MLP neurons of a small language model. Each row is named by its layer, matrix (down: output weights) and neuron, and shows model dimensions 272-367. Each number is 50 + 10 x the weight over its row's rms, rounded and kept within 0 to 99.
A block is one neuron, or neurons of one layer that tend to fire together. Before each block is what it responds to, as a language model described it from the Wikipedia text at the highest values.

Responds to: Mid-word stem fragments
L6.down317:60 44 62 55 49 73 59 44 38 54 37 53 50 34 46 47 56 58 35 46 55 60 59 52 41 34 62 48 48 52 60 66 52 42 58 59 25 43 48 46 63 69 55 36 32 47 54 54 42 58 47 58 44 73 61 36 62 61 60 44 48 39 50 42 50 56 41 51 58 60 66 54 54 61 61 40 52 43 53 54 42 44 57 56 52 56 55 59 34 49 65 39 72 55 38 71
L6.down1064:62 46 43 52 42 33 47 69 27 53 67 47 43 64 49 42 79 71 63 54 65 42 53 44 54 56 43 49 56 53 47 53 42 68 59 53 55 38 50 57 51 50 58 42 58 47 55 63 35 44 52 23 49 38 60 47 63 51 36 61 63 63 43 56 52 40 48 47 36 63 51 52 53 45 51 37 58 59 71 34 40 45 49 49 45 61 57 57 29 52 64 53 46 45 46 44
L6.down1377:62 57 48 47 59 49 67 69 42 41 53 68 72 62 47 60 51 40 54 57 47 38 73 38 71 36 51 53 54 49 41 66 46 41 54 43 64 54 45 55 68 54 74 42 49 38 51 62 61 63 49 51 55 39 37 51 44 49 43 36 69 39 55 39 48 37 52 53 63 56 45 57 47 56 33 49 38 64 56 45 68 65 76 47 54 50 52 53 48 37 43 50 60 68 63 45
L6.down1442:46 54 38 54 19 62 65 53 61 54 59 35 40 46 47 45 63 56 46 36 59 54 52 45 44 41 51 49 48 55 70 45 42 40 40 37 52 47 62 52 54 40 54 49 49 33 64 41 62 45 65 41 39 44 45 49 40 46 56 41 47 51 52 57 43 53 44 51 44 50 40 67 44 68 47 65 49 64 55 49 40 55 59 47 55 43 45 43 60 55 58 56 40 54 53 37

Responds to: Known as naming
L2.down14:46 58 51 71 42 47 48 37 65 57 45 40 45 49 43 45 32 56 39 41 65 26 61 48 54 55 54 38 42 53 49 36 47 39 57 50 29 53 54 40 63 33 74 54 47 67 47 61 64 25 50 51 50 61 45 50 42 43 66 57 51 50 48 50 37 52 36 66 46 60 53 52 54 36 60 35 56 58 58 32 41 30 49 62 57 69 46 57 50 36 46 42 49 29 40 71
L2.down67:55 42 69 39 55 65 66 46 54 61 47 44 54 41 30 33 57 47 49 47 62 47 69 37 55 64 46 46 50 46 55 57 43 61 53 50 38 57 58 55 51 32 62 56 52 60 38 47 63 55 55 63 49 52 57 44 43 66 51 59 47 44 35 44 48 50 55 53 50 41 35 51 55 60 49 56 40 43 58 55 55 61 57 52 54 45 37 42 26 44 68 28 54 42 44 52
L2.down547:48 70 41 57 69 38 47 68 59 43 52 49 32 34 46 49 48 49 48 41 47 62 42 56 52 47 42 59 64 63 49 47 67 60 40 42 42 47 58 66 63 62 52 44 46 50 45 54 51 53 48 62 47 43 44 38 49 55 32 51 56 47 31 52 44 59 58 48 49 40 43 45 53 49 53 57 65 50 59 41 62 30 80 44 54 59 56 47 56 77 59 26 41 46 31 58
L2.down593:52 44 50 42 43 35 51 56 44 45 68 42 45 50 43 62 53 61 60 59 55 45 62 44 31 51 53 33 42 45 37 47 67 52 49 44 40 52 65 49 70 57 48 56 64 58 50 54 60 51 45 45 62 47 59 62 47 51 57 51 50 68 43 64 53 51 40 69 48 25 63 49 61 75 37 67 53 47 48 57 46 33 54 45 54 35 52 57 67 46 43 46 45 57 43 61
L2.down654:58 44 49 55 70 52 45 51 42 60 74 51 46 37 41 58 43 49 41 64 58 54 64 43 52 62 38 46 45 52 46 55 71 58 49 39 61 61 71 63 45 56 45 61 49 40 52 43 67 54 40 56 64 57 65 41 43 65 64 66 61 43 57 57 35 52 57 32 52 48 33 33 57 62 35 40 55 35 45 42 45 43 47 60 58 45 38 49 56 50 60 34 60 54 54 58
L2.down1097:52 49 52 52 54 55 51 34 57 62 45 61 47 38 56 59 52 36 49 49 53 45 50 59 58 41 63 45 39 48 45 45 55 48 60 50 66 41 44 42 61 35 58 54 63 45 59 29 56 66 53 36 45 49 53 36 52 51 54 60 42 47 58 39 39 35 53 55 33 50 63 55 53 47 35 51 41 37 63 41 65 52 49 71 51 61 57 73 48 48 37 46 56 54 58 54
L2.down1178:41 29 56 34 50 50 52 35 68 66 54 37 38 36 43 49 37 50 59 41 63 52 47 42 69 31 39 34 45 51 66 44 73 44 46 40 66 40 53 40 42 38 46 33 64 65 44 52 44 58 55 49 56 57 52 34 58 42 51 57 55 43 42 47 58 40 55 59 52 52 39 45 60 61 57 43 61 55 38 32 46 58 30 45 56 41 62 61 42 64 48 33 41 39 56 67
L2.down1180:44 59 43 33 69 55 41 48 60 50 48 49 52 63 46 31 52 71 42 41 57 34 50 39 35 45 59 57 65 59 62 41 38 68 45 67 49 50 35 50 49 33 54 66 57 47 43 56 34 42 43 30 45 48 52 59 57 60 53 53 48 44 49 58 41 44 42 55 31 48 33 55 57 63 50 57 65 49 76 65 53 43 41 66 40 38 45 50 62 59 64 48 58 59 38 51

Responds to: Temporal expression starts
L8.down732:52 56 32 66 80 44 56 52 53 50 54 47 58 54 37 46 45 31 52 36 53 42 24 52 63 31 69 48 49 61 37 45 53 59 43 52 52 46 71 80 51 59 59 36 59 48 36 53 49 50 58 59 35 39 56 37 63 56 47 51 58 57 49 43 26 53 47 43 55 57 66 61 56 55 42 44 62 55 59 61 51 33 89 56 54 61 37 55 47 64 54 59 35 59 50 60
L8.down979:40 34 54 49 66 43 44 58 50 42 32 50 45 50 49 44 62 45 59 31 50 39 45 66 39 42 74 54 42 49 63 64 71 60 35 44 68 60 66 45 50 43 47 60 48 64 55 56 58 54 49 72 68 57 35 40 54 57 55 45 49 55 68 47 57 47 40 56 54 59 44 59 35 46 44 46 54 45 55 60 66 41 58 40 59 63 66 42 58 39 32 49 56 47 43 39

Responds to: Letter a / article a
L8.down102:63 39 51 50 49 28 40 33 76 60 61 60 52 42 46 66 39 43 54 57 48 38 46 46 63 36 48 64 48 62 50 47 52 55 68 65 43 44 49 59 46 57 45 66 44 64 68 43 43 42 50 41 44 35 48 64 46 61 36 50 54 39 44 43 62 52 40 51 67 54 32 43 47 63 62 67 45 53 36 45 65 46 31 49 54 35 49 60 44 52 46 54 51 49 48 46
L8.down291:55 43 41 34 43 54 47 56 64 49 39 44 54 66 48 39 47 51 36 38 48 56 59 50 43 59 45 41 49 46 44 48 63 69 31 51 39 37 70 45 46 41 56 57 63 51 65 45 66 58 62 52 59 44 49 52 48 46 38 47 30 73 51 44 51 52 33 60 64 48 62 46 68 45 51 59 56 67 47 65 75 58 23 50 49 44 45 48 48 49 68 55 31 38 36 50

Responds to: Clause subject end
L8.down18:63 48 52 57 43 56 46 48 51 54 58 59 48 59 59 55 62 57 64 46 69 57 58 51 57 42 42 43 42 38 43 43 34 45 63 49 32 57 30 42 39 44 49 45 43 53 46 41 63 54 39 41 40 40 52 42 49 58 52 39 38 55 57 65 56 51 51 48 48 44 40 44 62 34 50 65 51 61 56 40 50 46 55 67 59 45 46 75 49 58 46 50 51 35 53 62
L8.down1053:48 54 56 46 58 69 48 48 39 44 43 43 61 48 57 65 53 42 48 65 59 67 49 54 48 49 66 47 40 52 32 51 38 48 41 48 30 31 52 39 67 55 52 41 45 49 55 49 56 46 68 35 48 57 56 57 55 52 52 34 47 58 66 43 57 57 33 52 48 42 57 51 54 53 60 46 46 51 63 39 52 70 50 63 52 73 36 58 31 59 47 42 47 60 61 52

Responds to: Mid-word syllable fragments
L2.down773:39 68 88 47 58 63 53 53 58 55 59 55 57 47 40 34 35 39 79 68 54 49 52 20 43 41 32 48 63 50 51 61 43 40 44 55 54 57 50 58 45 44 52 40 50 38 59 52 49 63 57 31 49 58 56 59 63 47 44 56 53 40 49 49 33 45 51 53 57 50 50 49 48 38 45 53 61 61 38 52 35 56 40 55 58 58 47 42 52 52 59 49 42 62 42 39
L2.down894:49 51 41 54 31 55 60 41 55 59 35 68 59 57 57 68 42 64 63 30 54 59 50 57 38 62 53 66 48 44 48 49 44 46 80 57 70 56 40 45 48 70 57 56 53 49 47 52 56 48 48 55 50 45 67 32 53 57 55 30 62 40 67 51 46 65 43 44 45 55 43 42 37 46 62 57 32 35 42 58 43 34 56 51 76 35 53 48 59 32 50 31 55 41 57 46
L2.down1027:62 52 53 44 36 49 44 28 61 51 45 60 59 46 36 39 62 67 55 45 52 39 50 55 48 68 36 58 40 47 46 59 62 55 62 61 57 49 36 51 45 30 64 42 51 56 28 48 53 38 54 53 64 61 48 58 51 57 52 61 50 38 33 53 49 48 67 49 46 53 57 57 57 39 49 61 39 56 43 55 61 48 94 38 52 48 60 48 48 41 60 55 43 57 46 41
L2.down1186:30 66 41 36 47 37 63 64 68 65 38 50 33 54 52 47 44 54 65 41 39 40 55 61 43 42 51 54 55 41 38 64 40 55 71 38 62 57 40 36 46 19 52 63 65 47 58 40 57 42 64 55 47 43 43 46 48 47 56 70 38 28 46 53 53 48 42 70 50 57 52 64 62 69 57 44 48 47 60 31 65 35 53 56 63 50 50 39 48 46 40 50 47 57 46 44
L2.down1345:51 47 43 53 65 42 40 48 44 60 56 40 58 36 57 30 53 47 56 30 48 55 52 58 50 46 38 60 45 31 31 51 57 45 45 51 50 46 48 36 65 54 56 73 50 35 44 55 62 60 56 69 39 46 63 58 43 61 43 51 45 31 42 61 54 54 51 57 44 37 44 55 43 57 41 36 60 59 52 60 62 49 35 54 60 60 70 46 64 49 27 43 56 37 42 38
L2.down1369:38 50 55 55 33 54 56 48 55 49 49 53 49 54 58 26 59 60 50 61 55 54 46 43 42 70 42 46 37 60 42 46 44 42 44 32 38 48 76 73 69 59 56 57 50 49 54 75 46 39 46 49 38 57 29 58 50 59 48 53 67 52 50 53 55 49 52 72 44 43 48 50 59 60 58 59 49 45 47 56 71 48 62 49 58 51 38 73 37 52 39 40 55 62 31 46
L2.down1386:36 62 58 70 37 49 56 54 42 67 33 65 56 42 59 34 30 44 54 54 31 54 48 51 51 33 45 49 53 46 53 32 61 46 60 50 32 58 64 55 51 66 51 61 56 41 60 58 45 50 51 51 46 64 70 34 52 59 58 49 54 39 50 52 48 51 39 56 41 30 42 38 39 50 36 43 57 49 34 57 62 52 59 38 66 48 56 42 33 43 45 49 43 61 34 53
L2.down1506:58 50 63 54 55 55 54 53 60 59 55 54 49 47 60 66 35 48 51 60 48 49 54 57 56 58 53 28 47 59 52 60 56 53 48 33 31 55 57 33 44 44 48 48 45 44 40 47 47 34 63 57 41 49 44 39 67 65 40 27 34 45 51 49 49 48 46 43 44 56 48 34 38 57 44 50 54 71 49 55 68 43 65 48 57 43 54 33 38 40 41 41 40 49 39 79

Responds to: Degree adverbs and -ly suffix
L6.down1005:57 63 55 50 44 40 64 60 60 58 47 57 54 72 25 43 44 39 64 50 42 56 44 50 53 62 38 51 42 41 49 43 63 65 42 43 66 55 68 40 46 39 48 49 44 47 39 32 38 52 39 79 40 66 56 42 38 64 39 43 62 68 80 69 25 48 57 44 43 49 48 63 77 43 48 41 50 39 58 50 46 39 51 52 53 50 52 54 45 69 42 37 58 52 54 59
L6.down1335:50 52 53 38 65 42 43 48 52 50 55 47 51 51 51 49 48 63 40 59 50 60 32 55 43 38 40 40 20 45 50 43 36 46 35 57 57 47 52 39 37 42 48 51 35 56 49 52 44 47 70 62 38 52 45 53 63 34 47 48 62 52 55 30 53 42 54 54 38 43 44 54 57 38 55 63 47 57 56 51 47 59 81 48 65 43 52 42 54 44 71 40 42 54 67 50
L6.down1464:44 67 70 45 50 69 34 57 54 38 55 57 55 49 49 41 41 40 55 47 52 43 66 37 41 57 56 50 32 40 55 33 43 62 22 64 45 67 40 62 55 45 54 40 55 48 50 35 53 41 39 52 55 47 47 45 40 56 47 69 39 57 63 46 45 50 61 61 35 34 60 48 59 44 50 46 46 55 55 38 44 58 86 50 61 46 66 39 62 37 46 55 57 29 50 45
L6.down1493:58 48 57 44 65 41 44 57 64 49 68 47 35 37 56 50 43 55 43 69 55 57 68 56 51 55 55 60 33 52 52 58 61 56 53 44 52 40 44 54 44 57 45 49 39 55 52 39 50 55 36 47 52 45 62 35 43 37 50 36 52 77 62 55 49 49 49 48 51 46 61 55 45 46 55 41 39 55 71 64 61 33 81 48 52 64 57 56 57 46 54 67 46 40 41 59

Responds to: Word-completing second piece
L2.down13:33 53 49 53 53 52 66 34 45 51 52 74 55 63 46 42 47 37 50 60 32 48 47 62 46 51 25 47 63 59 38 58 50 29 60 58 49 36 63 34 54 49 47 44 43 55 42 63 66 80 53 45 61 59 36 61 40 51 52 73 33 50 45 56 53 40 46 50 36 57 40 50 46 46 50 41 39 59 49 52 57 31 44 47 47 47 50 48 64 42 49 63 49 51 51 39
L2.down105:46 37 52 45 47 43 56 32 63 52 64 53 62 61 55 33 46 57 40 39 50 54 59 51 35 53 41 45 63 49 42 51 67 37 49 60 39 42 59 64 61 48 43 47 59 45 50 47 43 48 59 53 52 39 53 39 46 43 47 49 56 49 60 50 53 45 62 64 46 60 41 57 42 43 50 58 41 55 37 37 57 53 48 50 57 48 46 48 52 46 60 58 44 52 45 50
L2.down513:38 48 32 52 60 40 47 73 63 37 48 64 58 63 77 46 52 46 61 58 66 52 51 59 52 50 55 50 37 42 54 28 47 55 71 43 45 39 41 41 46 70 49 50 66 22 64 56 39 39 56 34 41 36 70 50 38 45 65 65 34 48 43 44 69 53 61 67 56 52 54 59 58 48 43 37 46 55 55 47 54 53 48 57 42 55 47 50 40 66 39 58 51 61 47 46
L2.down566:41 52 51 43 53 60 41 58 54 42 22 43 51 56 44 54 46 45 44 62 41 50 59 22 57 64 52 57 50 39 52 49 66 64 61 57 54 66 51 53 51 50 42 54 53 31 62 49 43 40 58 53 48 46 54 44 45 41 48 50 58 41 54 58 63 48 57 46 64 43 71 50 39 49 55 43 56 49 55 19 44 55 54 65 26 60 44 42 45 24 64 56 45 61 30 64
L2.down624:51 72 61 49 44 37 47 61 40 46 52 59 46 61 46 58 57 50 35 56 43 50 39 34 31 56 50 52 42 39 58 53 45 58 59 56 63 36 53 68 34 51 54 45 41 53 45 42 56 25 44 60 48 53 54 49 40 44 48 47 58 62 57 44 30 48 58 68 39 48 54 41 70 47 48 35 69 54 52 51 58 38 81 54 58 59 50 39 32 48 59 65 46 64 75 57
L2.down939:32 45 58 52 51 44 46 53 55 36 66 70 66 43 48 53 56 55 32 54 73 48 60 56 49 59 29 65 47 52 44 57 53 55 49 50 42 45 57 26 46 61 65 52 74 36 30 65 64 44 50 51 49 44 75 55 40 61 56 67 45 60 32 54 49 45 50 50 61 36 39 47 64 38 39 34 60 72 51 34 49 50 73 55 54 36 48 63 49 44 50 43 43 52 56 44
L2.down1128:42 43 37 55 55 41 55 55 49 59 52 42 44 53 62 53 41 46 45 66 51 35 42 41 55 58 28 33 20 49 57 59 68 39 64 65 67 61 61 59 28 62 60 42 38 56 42 50 56 53 56 43 44 51 57 43 49 55 61 58 69 64 55 50 47 41 36 45 64 46 48 39 27 54 67 37 67 50 59 51 48 39 56 52 50 46 54 54 39 56 30 62 51 43 42 49
L2.down1384:47 58 49 70 53 63 52 54 50 27 52 52 53 52 32 44 40 38 33 49 48 50 74 49 48 50 45 48 44 36 54 39 47 53 49 51 54 58 33 52 64 40 61 69 57 42 29 56 51 49 34 69 58 57 57 45 55 28 53 43 58 43 54 46 48 46 53 46 50 35 58 59 57 42 72 54 43 39 53 41 55 52 65 51 49 53 62 52 57 44 43 51 56 52 61 72

Responds to: Clause-opening connectives
L6.down202:23 25 59 42 32 61 42 41 69 49 48 28 49 62 39 53 40 34 37 37 39 60 46 55 50 41 32 45 62 57 49 60 68 43 45 39 45 48 54 42 37 47 53 53 54 47 53 56 58 38 66 65 45 46 58 47 70 56 78 50 44 59 45 60 45 67 48 63 48 36 44 56 36 65 55 83 56 62 46 46 45 49 15 59 54 48 44 51 47 49 56 43 39 61 45 67
L6.down874:50 51 51 48 48 51 45 41 52 73 52 47 56 48 48 61 67 60 66 35 63 66 58 62 57 67 54 51 55 51 44 50 49 42 37 62 50 61 40 43 50 49 47 38 53 49 60 42 52 30 52 53 46 56 49 43 65 45 62 40 45 32 51 47 45 47 59 64 53 43 61 49 54 56 42 43 29 39 24 32 48 50 41 30 50 52 42 45 38 51 42 51 46 55 45 64
L6.down1303:61 65 47 41 44 48 45 48 35 36 40 51 62 45 40 40 39 41 54 52 57 47 59 63 59 51 53 57 59 41 56 54 59 70 52 37 47 43 42 31 48 47 34 51 52 54 34 50 55 51 67 47 51 46 47 61 38 55 53 69 50 46 39 63 52 48 52 35 50 51 48 55 47 46 53 69 55 26 54 50 66 77 61 68 30 36 61 42 49 46 80 53 50 39 54 45
L6.down1529:54 76 37 69 51 53 65 45 53 45 51 52 58 40 64 67 40 49 55 47 48 46 39 50 45 50 51 50 66 35 34 50 56 42 36 32 60 46 41 49 48 61 38 52 52 44 59 43 55 45 52 52 53 56 67 49 68 46 46 45 46 59 66 60 51 53 50 54 53 69 58 60 30 51 50 35 59 31 55 43 51 50 82 60 44 59 54 50 28 41 50 47 22 48 56 53

Responds to: Word-initial " a" piece
L8.down1307:51 45 51 41 39 42 46 56 58 57 50 42 54 50 51 52 56 35 39 46 67 35 48 55 43 60 46 56 57 69 61 54 48 34 54 61 41 51 49 45 47 42 54 48 39 44 55 58 51 65 48 50 47 44 68 50 52 45 59 41 50 61 45 54 36 51 47 51 48 83 52 47 38 31 56 57 51 30 51 50 59 51 49 47 49 39 50 41 52 43 52 47 44 48 49 40
L8.down1428:35 55 60 53 48 47 58 65 66 52 57 52 47 52 47 53 47 54 68 60 46 58 44 35 34 54 54 59 54 43 41 44 68 67 59 48 53 54 50 63 63 55 32 65 44 54 48 70 47 49 63 40 49 43 62 38 65 52 40 49 42 75 42 57 52 54 38 64 47 48 55 48 36 60 32 47 57 56 81 61 52 59 51 42 53 47 61 60 41 58 45 35 30 56 42 46